Weights of a small GPT-style language model, trained from scratch on English Wikipedia.
Architecture: LayerNorm before each block, rotary positions, untied embeddings, attention and MLP in parallel.
Training: a variant of Muon for these matrices, 688M tokens, 14165 steps.
MLP neurons of a small language model. Each row is named by its layer, matrix (up: input weights) and neuron, and shows model dimensions 128-223. Each number is 500 + 25 x the weight over its row's rms, rounded and kept within 0 to 999. Numbers have three digits each.
After each neuron's rows, "fires on" lists the tokens most often at its 100 highest values on Wikipedia text that the model never trained on; "fires in" lists the words (lower case) most often at its 100 highest values on Wikipedia text that the model never trained on.

L10.up1238:519496520512499543543519501488520482467468507513551504489456497523508540524500506431523483546503459481490494460478488502483499508527495508516480543529491540508494504504513498540538569459509485539511523507508523510506504485497511491507482482511494507502463480480532481516472473499511488493
fires on: "On ", "on "
fires in: "on"

L2.up1130:465538499492499492471479515547553509506474488527492452521494448492457484482484544481430495514489492467508561456508539526491423521528487514490547464520531497501482513491495492477465505511486546468530522489537520499461504492525493521511557485476504478494503488551486539500518490510477508483
fires on: "the "
fires in: "the"

L8.up1192:490536495435496523488488483499512503475481473499488500477490503508528522498540481521479517501462498516498495494576561488510552513541497492499508531488500495513497492517501509523493527516475565495492487454549475500533484532532481462503521518487483460463507522482535529449523529545514519510
fires on: "that ", "is ", "was ", "be ", "ph", "By "
fires in: "that", "is", "was", "be", "by"

L9.up649:523479512494543471535470496509532499484522488506495479501508491513470500515464482525499492501447465495473522486509519499529477493556464519539500492521470495506466515532495492475562497528481517510534532501491545480490468483510513490516479537508501426505517543503533505422458506483471504497
fires on: "ig", "us ", "F", "1 ", "Ministry ", "of "
fires in: "figulus", "1", "ministry", "of", "standing"

L10.up378:482524479511479521522526497482508520540422451537534541528536469504465486500495501523489528527499474474521525523524566469552476496503470523509468516521499507506520501522486534513510505505485544477530502540493519516466459493506506467519511458498516434481485486511474477476473450479505475510
fires on: "the ", "The ", "a ", "en", "t"
fires in: "the", "a"

L10.up683:481489532489481491452503493476545516493519520496504521489501505535471447516473490515458479527493507503500492505522520462491528514456464522486508469488481515512540468522500493511494483507512543522507475512514464472559480525490546503525526536493523468474516466521513475492532507492466522553
fires on: "to ", "from ", "of ", "above "
fires in: "to", "from", "of", "above"

L10.up622:505540551474479458510507521511512472502510503486498530503492446513513501525493528470497484507463510510530491526450514481505486491535524504467515475510508487518473467467457494520487527497527444536473464524509481473510519460501492466536481521460518520487497436558479493488479474455463514483
fires on: "of ", "on ", "by ", "as ", "to ", "with "
fires in: "of", "on", "by", "as", "to", "with"

L9.up300:540470501497534488487537462547501515512519495446542561514490468547497525522509465471527483501495503510522478506459509507463465538540527526463542458543544494453505521487497544497531480518513543461461495499511486516502470544491492502451510531497477496559484458490450490541479479509481506520
fires on: "for ", "over ", "after ", "on "
fires in: "for", "over", "after", "on", "around"

L8.up444:475469485550500495500475561534531478532478491495536511492498498495535489492517501487486507503482472520481504465475529504513493466495501490511516492518510474527467489466488483529453515491499539506488521450510519493505501499486487527531516449499507500520493492468461485488495532480498486486
fires on: "of ", "er", "to ", "primary ", "main ", "1 "
fires in: "of", "to", "saperstein", "primary"

L10.up798:494508487485523543505497509488549487491532498485518524476542517459472484504535512514500521531508508484497488526481495443473500472483493502535508513497487478500464498512484534522468523531506476501495493457523506486485524497506537491537527468515509485478466514460444486438475508516502494503
fires on: "and ", "as ", "while "
fires in: "and", "as", "while"

L10.up995:524452487508469510492502485502495537513513495476479476528461499533492561521464496469532485524472506558540563527526468470486535522489481523517503503493475503483539490486473541504497438487496489520495463531526500525480540539504508443508487529511497505539491512513507515525445506477542528511
fires on: "not ", "to ", "would ", "also ", "first ", "simul"
fires in: "not", "to", "would", "also", "first"

L7.up183:488489543481469542489466511502496483506505507504506515499519551505522514538492491459527506462488457507439515486482515532471514514484494485471493474486454496515526490479507472514482513499480498511496474462504473526504522518486471524431492491500518512513527497482490470478511473463509465509
fires on: "to ", "of ", "in ", "helped "
fires in: "to", "of", "in", "helped"

L8.up318:528492543499466498493465499486479484514486537463504538507504501501554478511485503532501518476500490504481477501535552486477503476557539515503529516506486487531495511478506503530486510510501471504468478503510435466530469467484511462533515515461502490471497519524483512463526534483475503494
fires on: "to ", "by ", "of ", "K", "that ", "from "
fires in: "to", "by", "of", "that", "from"

L7.up289:468487509520489484455533474471533475507495529508531471498527480525504472477514470517475538496524497492491520518540492544484524457500479486498481519532463516514477517471511476504479525483517475509510514470494505531499498506528491523532511479511509515485514527473464491470520481464485489528
fires on: "with ", "an ", "which ", "There "
fires in: "with", "an", "there", "which", "as"

L9.up761:426443450454493514495472538525535514525488518515530490484509539489469509481522451494501473513503502508472532483498485496515474487487501464455520524475497514479492513495496545495493478470531537523496479502506501521525503534481506469493490520546436458474475475519474529529539479518465501494
fires on: "the ", "his ", "tri"
fires in: "the", "his", "trial"

L9.up301:503478485479542476491528446503506489535506507493531518565473492500496548475541542497515467503506490519542516471484505502520499519505509504524501447486505498530509494504425483502495534526497543497501504498507500501450524447495480489483555519527552501516475519467488497483516523539504524563
fires on: "On ", "on "
fires in: "on"

L7.up857:529517522510491476508506522514496493516513469517561517493485501497521525551499471503494481490510463474490474498561529538486502490519521523486505556514507498499516467456470506533456519487488486552481456501480502478501520485529508420522453463500464492503476497525510502438539491481490522499
fires on: "to ", "more ", "at ", "most ", "very ", "non"
fires in: "to", "more", "at", "most", "very", "by"

L7.up905:497506512498472539482503549484511501500494462496505472503463448520475470503468533507449551546514477531568492498492470523460477497470546490462486504493524504504503527505489456495520525490495496474512489476506466489504479542457527520514536487506435471481449496492466509494482548477498553483
fires on: "were ", "who ", "that ", "which ", "was ", "all "
fires in: "were", "who", "that", "which", "was", "all"

L10.up757:526517447502471488480519476477544518516526492453509492523523463547500499477485526504521524491513493524470525488495464491505472510481450519473497485509464512534497531498443481502481523507513490491478472523494458475507546458517508507485518500510482482493459533506490501468497464487516483474
fires on: "as ", "As ", "along "
fires in: "as", "along"

L5.up228:525517466547536490511509506491548512516506484521587469509469541480435496505477498513462503500502500451507511465521500523487498521474502524511513470532499521544493526512539467463476482524490501488489491491550478486462529485512481523519488468527468513518481523518460507511506521514472454487
fires on: "one ", "there ", "it ", "This ", "as ", "There "
fires in: "there", "it", "one", "this", "as", "which"

L7.up328:485509533507509520487484505503536495467528524523508465475491460540527547570500527537475467558479514502460462471508528466520533503489496507477509487464481470537535484540456501497500520466525475482518514530503516526493477474539533485468507543506478466467504531505496463469497483499497468550
fires on: "of ", "is ", "1 ", "o"
fires in: "of", "is", "1"

L8.up636:515491502490473492532484495546547543536448535530431497529464535518523459472547494454479507444484491522534503505512495534492511547506530534502497460516515502540501452489489534522469478486462486493494481528507500485514473515516464523492527459502506515475520465520508498452518468532488470470
fires on: "of ", "for ", "in "
fires in: "of", "for", "in"

L10.up485:516490485520509537482485527523479497501492475490491468462512502524488530511491476502525513492522526483461476494451446496484493479527474521499485504496466501531488468497509510515497512493497538505478505494569500531479466436513506501496500491498417489495460521557480476527515525493474516492
fires on: "one ", "this ", "the ", "of ", "This ", "The "
fires in: "this", "one", "the", "of"

L7.up1257:512492523527510483503487515503465531477461497500473508506527553521495535483508508499460476467456515510466556539477528490499500471507499515494518501499514571502525494546479496492459471480493478543477465490487493458475557489524496517535507536472484534523469510515496444456521506503491520494
fires on: "is ", "be ", "i", "have ", "are ", "has "
fires in: "is", "be", "have", "principles", "are", "has"

L8.up802:517526507494507503493504459510508498475533484511500503528498487522528497503513474486471498504494473485492535499498517475521558458545512520500515497497494493558488506493482472518529474486501510503538479503520531505508498500528500543562477473462518502471517500528489500526495460465506521511
fires on: "in ", "of ", "May ", "is ", "to ", "June "
fires in: "in", "of", "may", "is", "june", "to"

L7.up221:501533515534473527447498498528520490517499535516492479498510481496481485507486504456491506553504523511487470499488512478525475501510512519531538523499525498446505460510463477498444520480505526504482513511483479571502476525495471530487500483476493495507482531511476458494482511488474443520
fires on: "of ", "to ", "St", "Sc", "in "
fires in: "of", "to", "scopoli", "in", "stenomax"

L7.up1009:513506521494548513539530523535513496473515540499533502448511568504494544484478489463481519536489495494507491475504510502485526482518510522518499502530508479496489467493522516534462503468491537490471507522487500476490460489566487450489517477499455473518513509492513448493551491520473513461
fires on: "in ", "with ", "of ", "on ", "such "
fires in: "in", "with", "of", "on", "such"

L10.up52:482493484516482483495523483507504454521514542478556523509464452477553521530508533494490515480491511515467487523483544517478511522510441512483515490515509492508509469468521508517493528521534493484490475480487470510526494518522541511473507498510473487562517490506443485484511503488469478502
fires on: "of ", "in ", "before ", "for ", "began ", "Since "
fires in: "of", "before", "for", "in", "began", "since"

L7.up235:565500511527521477530499474522479442524531507541489471505514473472512479511503508491523471502508558476477463497521510468514526494518477473510516554466487470475499502534505544513490533497545518571538516442476521528517493491498512484524476440504491456519507534504504489505484503507483423512
fires on: "was ", "is ", "be ", "than ", "very ", "became "
fires in: "was", "is", "be", "than", "very", "became"

L10.up809:497522463492497551517531535510550524498494529513530497516471508539464503496509519485491495505494464450461529542493505482518538538492485530481518486526525490472494542540476554506528516487499491537483503533518483514525534487501502510479491552489475425483525467491499521473506484426483499534
fires on: "H", "the ", "of ", "h", "The ", "and "
fires in: "the", "of", "and", "for", "hegarty", "hua"

L7.up251:485494501505516527489514481508510445463510540487512473497501485514504479533466508517495507491510474464483535541511455510465484525484484509455532492483528511505522484444502443505555479524537468492473524513524492514508507476526457522433523497503509499540471489513484490494514470469495517478
fires on: "of ", "to ", "during ", "in ", "from ", "following "
fires in: "of", "to", "during", "in", "from", "following"

L7.up983:500537507518497505504516492480514515517486559498485486557476528505501457520490514505523529467491521531531509474468499511518546553547477494520523459481491489502480484521516505487463489531463538482480500485548494503504470505559483501525527520475530521463492499508527498473516515504523512467
fires on: "in ", "of ", "for ", "est ", "on "
fires in: "in", "of", "for", "greatest", "on"

L8.up929:516490510490514500480543504458514506470512439482518494513523513521482480510508517499454514521515532525536527486538518510429498536484487503507566541529526534506487551501467523549498529523562508485518467469476474486464503522482513506480455466463489546494488487508491490489498506488495485483
fires on: "was ", "were ", "is ", "oh", "had ", "t"
fires in: "was", "were", "is", "had"

L8.up425:508550507528512464495532532496497508538482515490527468539514572527533447498519535501515503559504523523505487513467490498460529490477485471484480491456474460497514493533544535532473521527526507538496498487452525488498527476519508489529491462512508473540476496522507498504496517475460482497
fires on: "became ", "the ", "elected ", "is ", "l", "a "
fires in: "became", "the", "elected", "a", "is"

L7.up585:548524475474508518537492495533466525541512467494510493531469474494500504520513514491528504518487526535512488494539496497494515479500503522462525495554516472466490497532496467554478527524497519535498470457494483475471465501531500502495503540495487491478491527490497495509475489451480458531
fires on: "was ", "be ", "Title ", "is ", "also "
fires in: "was", "title", "be", "is", "also", "s"

L2.up1214:496474479516499501516478489532541516535506507455485428532494500500460485452512519511524558499491494454486490448493507483520445489511509549489535476548507521523514553545502466521478514474535525468528512492526529504494514514513541503495513528504522505487490506523500484501505508508491492506
fires on: "and "
fires in: "and"

L9.up868:497454455529504469493476479509491511510517481461483507546499524456464526428470495458424490491511499467510500492526456533482495497514502515518480512510481525508535495483482495562449507481514506484524500513518533545480474486500538516449526501469518496514510506498506483527496413500489478500
fires on: "of ", "in ", "get ", "to ", "ting ", "ns "
fires in: "of", "in", "get", "to", "getting", "turns"

L10.up597:498536459491514533428498537504532532473528508549516496449520527503450484514488499523449533501495489461500473507490535482480497521466503534504485509526520532477503537498506522488549499468472511499498508533521500466526487530516503484525513460510538480503509476537448504499507503502512482488
fires on: "the ", "first ", "fac", "this ", "what ", "no "
fires in: "the", "first", "what", "this", "no"

L8.up203:505519466486495519501471470541461480523500499447481513485497486526497496500502457512509516540461542524468496497509505497474510462515508503492517489516520490484514504480514493541464484482478484526501498492506523505510509483485468518510521493518500436493520516571492461521482463517520520492
fires on: "of ", "in ", "194", "to ", "with "
fires in: "of", "in", "to", "with"

L8.up170:522527500501519544527495541503533510508499469503535517477477535503496499468510430533556470469517519491490546515511507503454547508528558468501497489484537523442465514527545517476495523496456519523475479524512529476527477496507505496529474513509486489467470508464512541506498510531472468451
fires on: "the ", "s "
fires in: "the", "s"

L10.up610:489473539496499523529542497485488491486502473474535511506530467506539528541458534564545499531474483500518485491512447542482482505490489495503480511485464538485589487521454484493500525533520508553518505489500487487471501485506476465494516505516528490513545480494509472541480470468479510518
fires on: "on ", "On ", "May ", "December ", "September ", "July "
fires in: "on", "may", "december", "september", "july"

L2.up1104:533545493476517456484458523518528511486509549444487505550444463480522510500542496540524510496480526520472494453522487477509494471536493512511491516482540501474461510528469533498499514493497482480502478524558518473514488497497497540529513500515531483490503536503490487515476488413475513491
fires on: "the ", "by ", "on ", "of ", "Edi"
fires in: "the", "by", "on", "of", "in", "edition"

L9.up978:528507526473527479495460494505541450496456520507461506496461571487485506512498513506509480487492473479478480504485494493518480460517492514533444512525497483485529490437485511549493486502514499521507473482481475467494531542532486585488528501549493514501503480557489488495503486467478525512
fires on: "a ", "202"
fires in: "a"

L10.up912:501473451516522454488484517465477474497504466516540507525486525483529500497507497505522473521560455526489533477510520518510494486488464499494512483497494538497501505502528482537507511508549483534497484486545508489467441493517480519474521505476497468494444514521451500493495518507519527474
fires on: "s ", "the ", "of ", "his ", "with ", "from "
fires in: "s", "the", "of", "his", "with", "from"

L9.up928:465528476481496476467532519491539507459492531466538494495493485483515523484502468496559498485521522460489477517498477535499526531477505512407533516552475493488499523478507471490488511489495476507509506524506527504482474438485498509519492505476469545434516493460498480493498502481483438533
fires on: "an ", "An "
fires in: "an"

L9.up426:451508445522490508515463472508529460535509433454538497506555493506478541508494544514470498482494473519493479428518492478496518514505480504495495481487549524502508494482513490512504510519497444501500476467529495496499545548488493469490535490492492495493503479511541495504474492490500479500
fires on: "was ", "is ", "are ", "as "
fires in: "was", "is", "are", "as"

L2.up786:484519461525536497499484482503471464461472464481468460497481494493445516501467519508447495495453481475505488479494510503450460546523516541474535473499481496515481499484498481473478515564540544464504508537484500483543425521515476529514468520466515500491473502482521519527529554483478480513
fires on: "one ", "a ", "This ", "another ", "which "
fires in: "one", "a", "this", "another", "which"

L9.up96:463517518449498513506490497500541493509598504481522483517505521560527500481487478502502484488492492508480527503507490558532517507508519492528500511512486502489498533525459461484500492499494537487527518507491439505519463460508501514476507517484460517510497480531515512477514480506478496478
fires on: "to ", "from "
fires in: "to", "from"

L8.up553:534507466541503528484485492507515518516518520512536459473490524481507524492502477480481530510509487471509473458509488509490464550510552523489484523524550513517458486528497478478519502527503535518489504502496494433511497492494522442503509480563493508471493498490491527450478488485498512475
fires on: "as ", "very ", "most ", "too ", "ro"
fires in: "as", "very", "most", "too"

L8.up89:510548517456450492504489476501533495520486529477507509501518519531542503491510509486525500503500472493519510544484502495452494510496521487487510528475524513451478548471517519500456523535515543544489518506475476496507474513495519509491507556523492481518503509556495534476505476508516464524
fires on: "to ", "for ", "To "
fires in: "to", "for"

L10.up1061:490508514490493526540487470530519488485492477487478469487477449531501468526489537491472482509529526476493550511515532531517520513504500504512503492487517517510461502512489445521454481508482542465464454506545524496504530486554501462505524532534502460494494490519528450491471489476469495507
fires on: "was ", "is ", "be ", "been ", "were ", "song "
fires in: "was", "is", "be", "been", "were", "song"

L9.up427:460537465490505507467537500480497521507531539485523489480573522496470489491499489485517496466505516503507502421497470491470473536493480538521508496530516510503494529514469468514489476470500504449494503521530489447524516435488469486512509562468486510512500505500534485457463473494482558498
fires on: "as ", "As "
fires in: "as"

L10.up859:489492477502525511494521482484538483519488487522533511495471494489462533493501472530495547507505455485547518505496471501487496539501486538503492484498517527498490449529521500475540536559518521540495479489470489484500451570451463501519474501486476439526486486485526506504494557520506491523
fires on: "it ", "that ", "I ", "who ", "We "
fires in: "it", "we", "that", "i", "who", "they"

L8.up42:476477469485484499488472498488510507527496530444516494527467472519456490476477463498507498551552510489510465477508513501477462532500513508507522535475523517482523487511501498473531466484486511558493463542486494498499486487524499522518494495484517510521517478439538548529543501475486518494
fires on: "of ", "in ", "with ", "to ", "from "
fires in: "of", "in", "with", "to", "from"

L8.up882:461485445508513496484514499484493484491516472477483506487452490490519476499481490542476532488502560492467458500534491500522517469496483486483463507534495516511468482464481500495499535479509514483514476498519482485501470535548474503507491504558501484488485523477491497490462462483470470536
fires on: "is ", "a ", "being ", "was ", "are "
fires in: "is", "a", "being", "was", "are"

L9.up27:489447493472468520516468533518547510512485502506495521484483468468526474438494462547470488478499478522470537454515540532501490476492520484569508450521499493491518519495501484522517470506500508503518528483502526500515525516516504559507477528524547474468514509533453458487527507529505503477
fires on: "the ", "s ", "his ", "its ", "and ", "their "
fires in: "the", "s", "his", "its", "and", "their"

L9.up813:494507482558510489526507464453520465437475494488488499469516454512473476504489516520502516473572557522488496516483502501524524533481519550477536511490503539502445515485466512485453493505488483502493537491514487503471460476559467495571481458490530493458504493480447477538484507470490488519
fires on: "an ", "An "
fires in: "an"

L2.up1196:461517457520494529495477523546505524505463504473487537471516507501445506473509483530479460519496463503523492466486529481500533434493521525478450477527484493514469505503474542469542518520559566498515493520496486514524448512504489519495461481476482502506490480516497483506549522473490515512
fires on: "the ", "this "
fires in: "the", "this"

L7.up335:472546470523489465524509526448530547504486499481526492490481479520508517464494489468481504531451445490493499536446496493458489533485480513502521535492515518526483500460484496503509502468479513522486486510507492516537479539503511487502519488474506504500500486493475521485486505491466481535
fires on: "and ", "of ", "in ", "for ", "to "
fires in: "and", "of", "in", "for", "to"

L10.up1054:512419525497499485449480430518505475493473485543542502496533512480475483535513490518488499507487537432462464569432492533510477413545476477471520539511491523471501493512521528493523518501477533503455492513524481484506492522495471549480494525510483524494480465496493507498518525494472500504
fires on: "a ", "en", "A ", "con", "ou"
fires in: "a", "enemy"

L5.up3:490548505531502527488555505439494488504498446456528471474549513514525492494521495454489466497526489490517532468487498489505505526504458501486505482563540523510503473477471538479507472489527501480443487520535507533519485477508531529517465522456506517522511489483559486487538493523495508506
fires on: "to ", "of ", "in ", "s ", "is ", "t"
fires in: "to", "of", "in", "s", "is"

L9.up316:515501476486481494438456496480477474507539514461553549502521467511490514470514513524507502502512489543525494491484525504491503519493504540502522473523476517506487491544482428479480501492509481473504471521532506466472543501515479485506542507529470512526534476505511491511505487531477524487
fires on: "in ", "of ", "Bar", "for ", "1", "Sy"
fires in: "in", "of", "for"

L7.up1259:491482503513487487503521532470517504526556538508534525539525509539530477491497507523475479511549525530475492470512484522512514491511503472486501504486553463528468496448497454521532489505494463476499512523480505468490482476491512466475487508487513526513476528462495488513473455477497496449
fires on: "as ", "was ", "when ", "after ", "When "
fires in: "as", "was", "when", "after", "is", "if"

L10.up841:523523515505526477505482508489556515491496469473500529501515509511474548526502507527545474516528520504497478493469502499470506488510502499533520549524505509465514530492491509494472484496504521522521450511503476529460461512472531463501467535478552481518508468515522496489482535488578492497
fires on: "has ", "have ", "had ", "for "
fires in: "has", "have", "had", "for"

L7.up207:447558487523516460514535496470510531494515493495519490478465502543492532490518484452491514532457471488475515541481475473484515520480493503506523558488522539519466495500484492505504518466488506499490497539501459480566474535512521478479508500511540484500505499480496521488465503493480472505
fires on: "of ", "in ", "for ", "at ", "from ", "by "
fires in: "of", "in", "for", "at", "from", "by"

L10.up66:486445478527482496533451521513521485485506525499492486546498501468511494518509522532426524499506510496445475491469455477492484506487514515471459487503470495469491540508497516497525490498529506532455519495523505484566493527501485469523489513504499501508513497508488510498488495518480492478
fires on: "of ", "the ", "a ", "My ", "The "
fires in: "of", "the", "a", "my"

L7.up645:521529463503538494529490522533560515466505512498457492512522506496529496508472552490486444496513504526528502492508459485477492481496443491492513510515533477469493532469447504542439439495471475512508475481567510528528494519471465500508509479514510510527454541483471478472496511489507496537
fires on: "and ", "or ", "then ", "as "
fires in: "and", "or", "then", "as"

L8.up412:492541494491502486519493563493498488484496490497520520449507482499498529531478512488515498527467494509531499488493502508465479481497477493483525503515526502479500501537548497488488502555467491502502499540543481534546487426523517527519482510498506464506521493546509463484492553453492531490
fires on: "for ", "of ", "to ", "into "
fires in: "for", "of", "to", "into"

L8.up937:457464477512446517481484527528471498507513503481454514555500533513516521489472484490508509475487475511463499469536490495454474506496486488530481518496509513533539520446500530516466483527527510477477518518450506503529526558530478479517518432525502514478505492503463471513477477496529476467
fires on: "to ", "in ", "on ", "the "
fires in: "to", "in", "on", "the"

L9.up1147:560509486522489489510471490520480509490547498483527495506463516491497546510460528489534528501509463529472515487503492476431494540496511512512501493528467465496520500518524532494494482497532461505537468537556482533492501525532501511478513501582482473494484468494496519500503483493519505500
fires on: "to ", "by "
fires in: "to", "by"

L5.up302:518478464490531464520513486537505526475500538511524464454459564487480479531478521508516538534517524542522489490496498493500451503507534500496509489516494521525499519565462509505492475487493499524496474490509508494470466541502448490502511471473496449516554553474524497532479508527504510521
fires on: "that ", "which ", "who ", "est"
fires in: "that", "which", "who", "restless"

L10.up1:531488464509457522503506476477508486531516453472500508487474544491559473502524446498484502494540493495476484523546505509493483498448463495495458495508486484518522513509463463515538515458545452541493512511510497497459508494537496520481500565507488508506488524485522488446494508508499517506
fires on: "to ", "he ", "was ", "of ", "she ", "it "
fires in: "to", "he", "was", "of", "she", "it"

L9.up922:484511514478518490532520458506474504482493543519502476467473537524529493509500522524533486493496539460475453517473523508451478504518458504497508520522506514500500460493504544510530525495527503528490487505477504466528490479496488490554482512528488486445476525524516450446487530487460509502
fires on: "the ", "in ", "with ", "of ", "from ", "s "
fires in: "the", "in", "with", "of", "from", "s"

L9.up548:515493521531515468481464507482524506491503496471490467520486512485502515474518503496509533491519526496476477515546512505496519513433480509502501506531453526503507482511516484546455494485505476471507496516491491529487478436520489443552520475458469534457461505497469518500481530516508484514
fires on: "an ", "An "
fires in: "an"

L8.up83:500499525486466484497482499513475492545477463464509511507494543490503493511498510521527502507496509466508540503489530481477531528484453528500530494454543518475562526486496494503497472535499465535520479491480520530480533487523545465528464490471457476464511455485489478469535513516431527515
fires on: "is ", "are ", "located ", "M", "up ", "was "
fires in: "is", "are", "located", "up", "was", "born"